config.yaml
num_hidden_layers: 11
hidden_size: 224
num_attention_heads: 4
num_key_value_heads: 4
head_dim: 64
intermediate_size: 576
vocab_size: 4096
hidden_act: "swiglu"
norm: "rmsnorm"
norm_place: "pre"
norm_eps: 1e-05
positions: "rope"
rope_theta: 10000.0
rope_fraction: 1.0
qk_norm: false
attn_scale: 0.125
bias: "none"
tie_word_embeddings: false
parallel_block: false
init: "normal"
init_std_qkv: 0.0326
init_std_o: 0.0
init_std_up: 0.0326
init_std_down: 0.0
optimizer: "adamw"
learning_rate: 0.00198
beta1: 0.9
beta2: 0.95
weight_decay: 0.15
lr_head: 0.00579
warmup_steps: 296
schedule: "wsd"
decay_fraction: 1.0
decay_shape: "linear"
final_lr_fraction: 0.05
batch_tokens: 65536
max_seq_len: 512
doc_mask: true
train_tokens: 511800000
max_steps: 7810
dataset: "wikipedia_en"
MLP neurons of a small language model. Each row is named by its layer, matrix (gate and up: input weights) and neuron, and shows model dimensions 128-223. Each number is 128 + 24 x the weight over its row's rms, rounded and kept within 0 to 255. Numbers have three digits each. A neuron's up and down rows have the sign that makes its largest values positive.
A block is one neuron, or neurons of one layer that tend to fire together. Before each block is what it responds to, as a language model described it from the Wikipedia text at the highest values.

Description: Word-initial M/m split
L5.gate573:126086150118098118153152105130146125149113132133119132182125114144156144086132103139128123168113155106133089133153104109139118160103141107138168141086102154173141071122123170114161138166134129134107160120137149110103129135135121130168132119156053077138132092142130112152130134092166136147
L5.up573:113123189119111144093114107131142120170143122116132135159091143149148143134145129153134129141104121100149117143148094102141120145113114100111127142124145153159122110144108186160161155147124146099085156127130111110111116129129110097122101131137104100140118103141117125180126124048143150153

Description: Word continuation pieces
L7.gate21:143145134147110077126128113115115137113103160121154146143117187120157141157156110109174099143123120128174115130150133106088104126128029117120101161163145106144107128104145120129148186139138116145123137141102122095132143152128148092108154104142101147129151125200160098120123164104147111130
L7.up21:086127156134088113147145137095130128141094134123122157115129126129113131108138162149098131134125136156114139095111145107109136115110121127136159121100069113155108162107144148135118106164136110107118158151090114104165090147129094119157135100165080136138086133117113135097091143145132164125
L7.gate351:137137100149121144155127114091077125141160113104103151140093151095079138112116156117122136123100111095131120118137109124157168176132115107163117129174168114131094172134145112120109142107158160211140110150109164146145103105135110112132109135122119150167148143126145089132104121147145152139
L7.up351:188139135194108129126142153080118111096099165136139153120113148102111126113159148099178108136126105115138157170139120157171128128096091113146131137128089114097118100131131139095130146091164121159109131140098119121139104122119106129129139127119130089130120156118134162093140122111093143064
L7.gate374:122154108109119127159105131149080169110102112160174147112150126129171140117129130100126103162106112114115144126128128172110104117108123177187116178140108112117162132082124130134145122122106126121118119140173106155127108056144144073150087107115149109113150120139129114121133125135149141139
L7.up374:135139136148115113136111105142097121089140134113122162136117121147150120145108112127153171128126114165162142154124083134105124158106087110120120130137119116118107074113164153124069148160105155095133087082140123172090154131118165142148060089115172129120118087097165157143148108130121141132
L7.gate512:114156132133101146126074141108157144087140109139122115125127089176166152146144149127143141108135082155143170118122112130147097145138065155129102115159121056121121083101120113128151147149095160104123148099130116123122158111118161106151125104158122121096141090124182147134162147112119151093
L7.up512:112119114107088157080157100130120144112078091135142114080171117100186129126164121080126125154101078129164111126161145128101162139139119123111094151122147132122131108131169110141150165112112134155138097153146109093151106137093102104126153101130158140134120127147113094163127126134117157127

Description: Mid-word piece after G/K
L7.gate120:168159120135071113151085140141135127158150148127118118144135143107164165119116084115139097117105122128127111133119116162105134148108109142125087120171109091150082122140148139108134141157127118140106134088110108165122145152107141122127113121123087129125118110155146113140151097100157103139
L7.up120:167145143129152103149086142162174088065149131124118113140108138123126114130154116161124124125133130100158145130123115136128125101105118150118130064170123126147112101128119081107128132140089131135152115105113127143112156108135142144106143161132091105158148159186178108107171112111123135092
L7.gate182:141168154133140151139115120125128094122115125147173117136099157156121141117147115154113137112124125113160108113136129140126143195105139155147106136164118129118123109117146112111153116128086116139147132093093122122118159097116129161167138144137120090188149106173135117091171110090140125098
L7.up182:154108094153112115135092120137139147124136156196149094140099128148108139171121099119138136154143115133148102122100124141092130133105112150143100131122139132138113138147138115122112082119110117102156130146105138117130166115144135150109100135155150149135156151133110180123093117152156136161
L7.gate251:155119145146137142124102057133134105145132090116141126153119114167142132123150146142118123136114102140138142132129140145103147147132104198129074163100126122101137094091173081170150138111108153112125100092127086170110155069124109109128100125159173130150153120124127099130170166105133137108
L7.up251:142128185137151158096114114143073120193123145119120114142104152140159134155076156109169136088124156119144169135094132163112163133151147118111127107099113114144107153086129139155122099143156120177148139109096084096140143109147121118137156130127135130157077170114110123129104153090109129108
L7.gate446:104137154171142164136112155117126136069117143128156158158135121135135119143142112112123071142104125139168152138111100147098135100111072107145113087185126097102142147070114078158164109102104133124097117178135126097138130145112101129119148120106161106156133109138134123164139111133114150129
L7.up446:105143137081123115134105101105119116123116117114107146107077177120136151119160177133072141166095143120114172115094179136117099121109105168157105130126096123156156099149135149142128125126102107143134109148084143127131134134149149110103139096157109123103171143145149127092091093114111145114

Description: Mid-word fragments, list breaks
L2.gate54:122094124146129154118120118133102091117159167125095136157101143129131160106132114110105149118104123127133125141099143115132145140143135146062123170078172082137115099091133103116122107158059160122107092145135127134151156147077137127121136105122131157120105103138118079097145148103093116106
L2.up54:149117148143104096104112118146182097136142119124160143109103127126127136082160119140112147139150110142143143127146113107111149139096114141131105132140134125128156092124166118094164139162114104147116138125131159117123115128134090163129142084148148162121116086101118131158131111096109153112
L2.gate91:116131115091118116119109111165117123144145141141134125165129145129119164152122083105102105127127162160150082133138087101142101126127123135127148084156108073148137123121143119168136140114140097166148112100096147132085139113120134146113113146174133155148124175090137099129160151120153159105
L2.up91:091121088159137084112152148181125148135119096134132104088127131146125154128157113124122115128149119106107075122133055111120119112111134133119144087175148126110139097175159092146129106073141143125084157120109167096131153124130095136156115120138145115111176144125103117106107128124134141114
L2.gate121:104135125100144137142090160092093149141104119207149152149104140124147156115144121155126126104129155100157082105139132112133127157137147172175123136167152116126143114137119176141094106107119148183076096119123090161136142114081081155161114110150120139116134146130182126139136146130137183150
L2.up121:113158109094122115126122105101073101120151092141114135123165066094120148108126145156115113131166149120119154123138129139130124088145126164164091111105147135149143135146176113150096164075170146127145116122088159123121127082129148108136093098152078120083138113139140125137111133180113122124
L2.gate125:119134151043098115149163117127134135122131140097130139139113122110165153131099164097141101138159118110155146090140167139112104157131169119144121123122144128152168167110186125129169166120099147149126113129151121142144121098084160138093095094114145106169145131137127120167129145130149158079
L2.up125:143148094128081105159103126100124134103143090161143135127148150120136150148097109189124119138176116123139092094132139152134092184107154153111088122134127079112154152111174134134117128168122134123103135122131107128127099123163124137141103122139117141115148112165141148129140186102107144100
L2.gate158:181132105151096138068118132122128114112110102140151121113109140126104110128109118152078093144116159112102100094118123145098120102153155150107193117100167094087139038137157125122120171135129128112121140095144123095084113126123110150115076154118121141100145161090124136130111142103147101118
L2.up158:149148099121122109153122122156068142128110086165146199114105097152136099185108127140156125095146101121116064111148184108153112085141202103108133102132113169088123114160105101111144119143132121129102086134120127141140106108123122114122157099166117093113142177122124141124116124103124116128
L2.gate179:127118148170126132122156140132150107112138160075174102107100101143101194128141086114150076147130110111118107114097108142171174141105121162160089096163152105127161109099099075132146114141140118135130092114123132130130122131144130116095138144119152065134107133129082104174135135136150146159
L2.up179:130138129138124133136179146155135120144147140078114103154138123148149157164117077099132151119123138142143139121097120092135110138139104108117114109175119129182145130138113106095133151108093098150195112104095124079140124134124139165128109123128162130139114153120130099112122142133134161098
L2.gate354:169118115167118157100160185157116123119143151161132104138123091107118139136130131127134141136139118111059077109108096111124134146101126131119125084129099107109152088139150156104110135145127131143095128113160161141141096126138154122088081088091109131115114139106127145134156120083157152051
L2.up354:134102117084101155174138123099139172157135107123149126183142132146116178165100096106133099128132144129141112105180149122108219115135112171122120139145093164083128122142134173113083130115120120158106144111184154147129124094093116126148151086131131141128111122130158125120112139144157135093
L2.gate362:134108148094123129167092117124133131123147122100114145126096111115091146132141146160130096119157146136121113102144121150121085102106147113078100124142114171156084122162185137138157155112137124181154155169152112095115134122116159103095091115086150169140153159134159163113147148120165098081
L2.up362:131143098106078137131110132142127156125132167133090115184122091138117123143106113137146091138141150100138081145122093142111070131128183181149130135126134122073178120161103152105137153148136120126094139144154140125115098152133127166123093087132151139136112129088087111115166134121142149093
L2.gate368:136139144118135087109118092105139108128148138131090108157107140115169167129144118127144114168147130141147121101154073153108105108151098121099108107130129148087135160191122143143134152099108132117126085133119120157131120085130084143100149130094143161163138122156159098095124110164107126113
L2.up368:102130105167094125098053143107162139167132127147131090146120103136180098109091111108144103138102068107086115107164113109085108130110139166115119103135131164125126111155135107148132118125128142097100146169088167145138133123139107156093136131109122128112113119158109132177166149088132123131
L2.gate394:110137118149117151098103123120152157175143127140148129170139078114142137141140142060145182116115098089108116159116176113133136133131089145115115107099135124083154163126172077104147164191125157108108129122133155137124099129163105153152167110160108112107117119161138141157093124111133147150
L2.up394:117123138146141120103148108146172142168098109130069164132147144136105150135116081103125125126134139142094117148082154160110164149175141090111159140116123164157125101124173153140129156128102143148148152133106146121111123155129124153132132124092121113136130125116133088171150114165130092138
L2.gate449:105127110193110139118095149142118150157119111155125136109086159132123118119105055119097120131120153106150074113165121120121139114161129122128160150100100082128104131105145133102126152144111135193108167161110139092102148131127085179178120154132132085118123119126110120115109126129152152183
L2.up449:134101110137117133092170164116125109134109144163114127153148162180186131156104144172136119139185117140101095125143102134141155114164178109112133175137136198107109104111092136107123113136122124145094137133159124139156065105131152155152117144149120107148098172110147124141120083157145107112
L2.gate473:131146127107132114102103161111114159128122105113111172163114139147134140071090153175115170104146132115132086134134109123119126120133156108142104089143122149157177158164125104143111128123110137175121073101141155139138137153130089186114142131148155157108141171152130101133137123129132111129
L2.up473:133081122122142107151167136140130115125114088126127108155087118153140151160136130149146147114119134159152125135141116151129128129129124135100150124130135145126106129168143156163143157121077120147129133108112154125164144092080122133069157131105111127105084149125148088143154138110110086107
L2.gate476:137094131155057103098111068106129099161126147111108135149117122148113145087147141166162154140117152116165141113119129149128154134110121125149115141144139088162157109160159122144140129118133125135131117134120127149106095068114145163137125139111148173117105119131121105146139142127114085143
L2.up476:118095162109149136111119102118174153151155111153180125094105109119117131104119116147115111128122120115130105089131075133129122150134147133099138112148120122114096114145124086114133112145161107169144127130127147136131145104125150149112139150128080151111157128126158135153152147174112130091
L2.gate502:131117122145126137168164156101110143131123117129130145137131146130150079144147135088173181135139125140139101128138048129091103130137127088112138078212114134163106133162168114089160131129135146114097161147139137137095195120127138136104158126078081123137139119136117131143112143113092095071
L2.up502:120085145137170127129113138121129116160120104089148105163134101146116147142095127125120114136170158150118098137131115136120159120173105120140116100136087089107122115112098135096140136159066196105078135114122164168136135124122113158135114129127085131141134169137120107142107118145108166144
L2.gate518:120100102104151114122043130182147145118135143087152155106129149147117140150102185146148125127133134106104103161147092128161084141170113126128106121186083106153124126134153115131121148080144150118103132145113101178118100156116152120081139177089097134120144151114129121107116111160149122085
L2.up518:103112132124166101107095134151115161115138126138145130122100085101088143160124138169182100151148156103138133127130127134127108139107186131187120095120118112085124109130131165145126147077148133143139105159125145125075151127142129103098134130131116097113151157141158113134111112122143119159
L2.gate549:103160097176101116122091148132099138117130140167151136124134097083149132085110123140118108134136125147128098119168101111098140088174141145125139092101126124138104141147158113102094101129110146165105121139112113096134133077137138130086162094099130108129155142090103174138158120108128159100
L2.up549:136161176130133139117115106174099142131162120147147158119112121134138099091070129111140119165131121134114104113108130147130151131114130170108123107141125148141126107124144102152107131121175131124142128148127137137133137161112165138086125113155085074101138113114143178125140139091140128128

Description: Split initial H/M pieces
L2.gate3:191086084106103121181141141092123082108156172141078121134090122112162108123108143137111085140128143123113151157112116149124085170111115104148098153144148150162125136174137118136087159120176153079108134128171140143139148141167114114109175156083149165126149086139142110106100119098103172142
L2.up3:150138142125082046126132123118095110114186105141124164155108125131107111132133115093117119145139159119101081117104119127125133069135149083152105142133115115127139129110119144095105108149073148143147106194137130157178161159092122173131167154111128139148152136096111135153144144130153109168
L2.gate26:119134119125124162136167126063136124147152142118105115127115110092121123104143124119074151128129119151107138142114127136136100107146120150110190086105142116170099111112117114159100103111132167132109109111107160126137139153138126107126152166148137101107124127150142092149126147120134133133
L2.up26:109139156141091121167128134107108155128103132129101163118089097145144105117152132155157147128116153122144130158064153097125116130126161139130114129159157133159139217106105116158120122113121131105141117169125132138178132139146145117102126143133166148145129126101101093123135148180136137130
L2.gate32:103079102114088091130144114147140086110116164113138143116145134156147145150104140107092123127103125143089114133103116142123090111073124137120148106091117114143121155102137116165126096150115118117163102171129109095141163114137133124092159181099103108168090148148148168135153106151113096126
L2.up32:136116107142133085136134084125123118144101172099121118150155100120129102140104165135142124096098130109122125119112164133147099159098125177129180109132144134131083126118154166152169123148133139137147139125173147128119129128167125148172151130142170104135128148132171130095131158100114161107
L2.gate80:110098123113115122187134143097137134135137110123125141150103108112104097126112104132123135111144130108128122117127086160119068172117060071137126141113151116133120131089158083120134144150156111094150112112130129155153171118158140116104161145118079105149113089123124096169131131144149108133
L2.up80:159156103123100141106137146115125122147157106166124068175147081128124131137135125171135081132112143158114074147122132107134113155178110150113148136150170145133181110087132136129120124106131115128113131125134107144124106143142123153145121107179109123134124149117118152099101166147143127141
L2.gate94:081166128141154135129151120096124104132125157123131127141138145117149164094106114146141104145124154171116141137084149113118135113150122106104163103124145104101149169099149120113095137099155153116111097149125123178136107143115109092135101121117096110091142070112155075111127137120106122152
L2.up94:130143153176121129104135150128161118133116110144085168136126153138174122133176129121132121129125130191125135101151124127117135115151095106089132129141137089082122123170137070112079144117097115134127135137146104113139105064149116111097140096089110109138138130138108131141112100137110138179
L2.gate127:118101112113158112149143113113140149135138184084115089140145129142136125120110134163150119096125129111164154146177108131078177134149130101161097158097094114128164121099162139119123126127157170128139129136115161138151114153119132096128117140099164129136160086114150151169128130142150156111
L2.up127:119128134148079108167141092148126109158140132135100159110134105140141121145086135109124106133145101160114117078161150076104106126145125126139155119151093116131131065096091132124158133177092168137152133157085129140150124121090123128177139108128091074132093135138099165138158127147132122136
L2.gate155:106134120137160127158114130115148090118171118122167154106114108081126134187148101104144147094154119115149104117152131141143134145124125113147133164141121148135140159108107152116147135111120163100096122123123138180146123134099092103147136083108101076136149127118135139134167159140141158115
L2.up155:120132113185083128136166149128117145120101143095144120115143080133127149161140117122181123117135159104150120130128131126123099113125129094204157094139146133118151152134131148168075093158153136119076114132127144124125128164159113124121147101116088129125095149120106146129106127097161127121
L2.gate190:181119121153122151124159088125152177122129160116151107129104144163091100137121138158083121131111167114119158130101138133124122122119048113164146094118119134162144069123120174146133165170178121087098132144134143150087110171168136079129126134113181139088128149103180150136110116169129137152
L2.up190:106101134116129156184110126141135134107169144131126123110122129125144121174111146141136119139069139138157128141142159152119168103125153117152138108168118117141135090130136153168108151187124146054109119167106125114097126130159127122127186110129073089122132104099134174139082131133109122119
L2.gate216:133114146139084076112146081104151104105100099120139068147115128118143109118135108157120131121153178112121135174088114113120125136104102150126123135177145105157115163138120122121146124110095148146180124127114073134176104181113110149134132130145166161130131129087107069116137131117115128124
L2.up216:137142152143109145152118142128116133088157150171144150112206172081137094128111135123126144113140140113110143136140098138136092088141122126149094125144140095127134123150143110105103134100134144106132116170084152132148085124130122133068160137151108101148128140079114093100140109143134122155
L2.gate280:119115140150102118156139088131133100121175161138139150132114091134146114123161162120121126116134113146131111126168138109157163125088127142127172133124154102156128100109106142099164133176125168134138124195151130155103108147159153129113108137123155107165122131137114148158122181121129163089
L2.up280:092105120178086120115133136064095146149127155101101123168113109103136122088122138150135126136129188102149156165157108102160155121113089142125153119131168119124171092114095121098153152158132134128122136132152139125118130159161127113132117097131117130150096155150111102138102115120138125105
L2.gate286:114135109102108111092089104115151116162145175067114152136129116125130110067123099114140135112114121135136157137157124098121124128151142139087156125117117122089135085167135155138146126142111103115144114133110125093112103114104138162121095197117166114113099160129157142144097127133142110132
L2.up286:132145097144170125118116085135116118089167165120125139121140100156141124144125081161135121155165088133095100119140111132118093097114144114113119163122126131133118095140120111155152136138125128122118139151150131102091124115134112149109103133151105093127098092122141157140136094106177106129
L2.gate332:136095099110124125112170087111071143115143120142153135138107095080124091101118105149106134095144144138118102130113131117126135120153127144149163070159164114128095075139167161136137159121169119150123109111105127144205106146135134150169122094161140147114102111132126132128166117116102139152
L2.up332:094123121079094149147159103121112092132129122145140153121129168136177121145140145081097144132185107128110103083149142083085117163135139090166130124162175122083122152156113110123124157126137147115118090112129119172129111114103136133111135095128114081130152131141135125124091089144107184078
L2.gate422:132135102145125115138147142169100154142149166135102142148151100077115118123118108130149159125114152133111137142109107136110144145152146112154103125130172133126153164120143150137155144162128165155130122109151131100101141126164160123157145105149141122146119127148141150177165152122137134150
L2.up422:160143081124140081176096152140121098114119150116144135111157147105113092118143123134142169108152109112113105136141154115121129109106124124138120143097147128116138159134144108127148140166097129124091119081155109075082124181169127123136152137132122103182113124161130149174166135108135112150
L2.gate506:114121075140094113150129084114116109138127121124138129149143115116171112135145127091113091124143137122155114121148164135119163121140096123112140157168110149120108105159113102165167126150144190106123081132158160112174106135120091140147194121127146122168111106114131159120116169164159104123
L2.up506:111114084162125128166105105110088112130130161140144120099144167125139102136094149093175126131144146106108099142161113115099161145158137119127169085141118134131149091118135147096132173188146150106086101113170141119117074158124129123129106116133091099105100126158151079121140127122146143117
L2.gate508:110104109137131084143141088137145141141114136136117112153129118102152136102167121194120122111132147148126124151170110159167143151082127130097129140128146166131090127153094112151128127150131128132109154127122105091136125163127148136046129132074141112118147109086122070139137149143162145108
L2.up508:148069088158147165114145120149116128141117145133123125139109084095170170086184083083137127114110129126133150137116164129160157099143131118135123072147155137092135091114148130127113126146156149142133135131139126132128124147084105126107157167116167102086170152085100121130109084182149129134
L2.gate560:159152095121150116154125114131129136122112103096159135131147137172108115151123204093115103121080124119125128158151131170113106137159134117165093136118162096171144147117162099124134127127160134155161172123111149113130110134146154116175103096088108097112120074171091114142103138150125115109
L2.up560:139159066159099144123114145150175187080090158142159126128140123152156163131094135100135125134112122135124136125127152156066174110133133086109119096143118141088119138122161162107114166116128144132085132111161151115132131187107157117098135101087136112133148143138128171114134118116104156131

Description: Mid-word "ol" fragments
L7.gate57:146140121138142117141134141146121098118114121092115142175147122127105124125131141117132137135113166111154143108131148133135141132127161098085131098147175144112121199116154111130132178114160116128136139136146164166111133131109055154119151130139126154098152074100138098129150134137136083149
L7.up57:137144114101153066113167145135134122148113084117132147123162095139098120168114145163112133136107140131125119122109085154120124120120112166147110095096136123108114139155107135125075145130132118085151089156146065133089125111165131125114130102171162114158140096137134112112115147129130108084
L7.gate116:126134133124141144099098092118127064124142111192091157139151113161147093146137127111135168154142153095131166116148105151166143114098120072149121101121117122173110142154166151121125164126100108148111070171111110145132131116135125140113099132132116162117114123135153140111131150143140139124
L7.up116:121086184097160109152113136122141084117154099149121136144126127107113129120126110155120129147162104102125105094134131145144126138129112096127165127145156091166124109113121134125128120133180130131139118095138096134145167111048151124080108168184142101166108105129139129181104147183132108115
L7.gate191:149163090141152135106168147143145125119108160094119117133082137120169106091130118120128162129145098144117168073145152141129081112115159104148133120156145098153129123140124156163061137147141158112118126156141089131145139158074118136160168111144111115129123127169135130093147105125124097101
L7.up191:180135127129148096107094126115100172175138154095114137156118126124127138132069154118170128100122087117113101115152121130086130122121125113149111131118142113123142105079141106165160101153160107131144116106108126148143136087116119121080146094150111138119099132162125169153111149137179130116
L7.gate261:193186130097137144089153123117132140167109140154108161116114112119189143111127133141121155131067131116091101150114121125117176140143127108156157123136199107178157149153144101130128122181138132168138107129144129145131165117099152179092138125142116122153159076135127149123108096152090120087
L7.up261:163158127151144106095128119120103137141055146137134160110120137152112161155110160149148124139169086112147155139126149118127127106137117064146127102117143134116106127120120081140144163114133131116102148180131097141114176111072139127082131149128193076117122133113124103154098123117120147115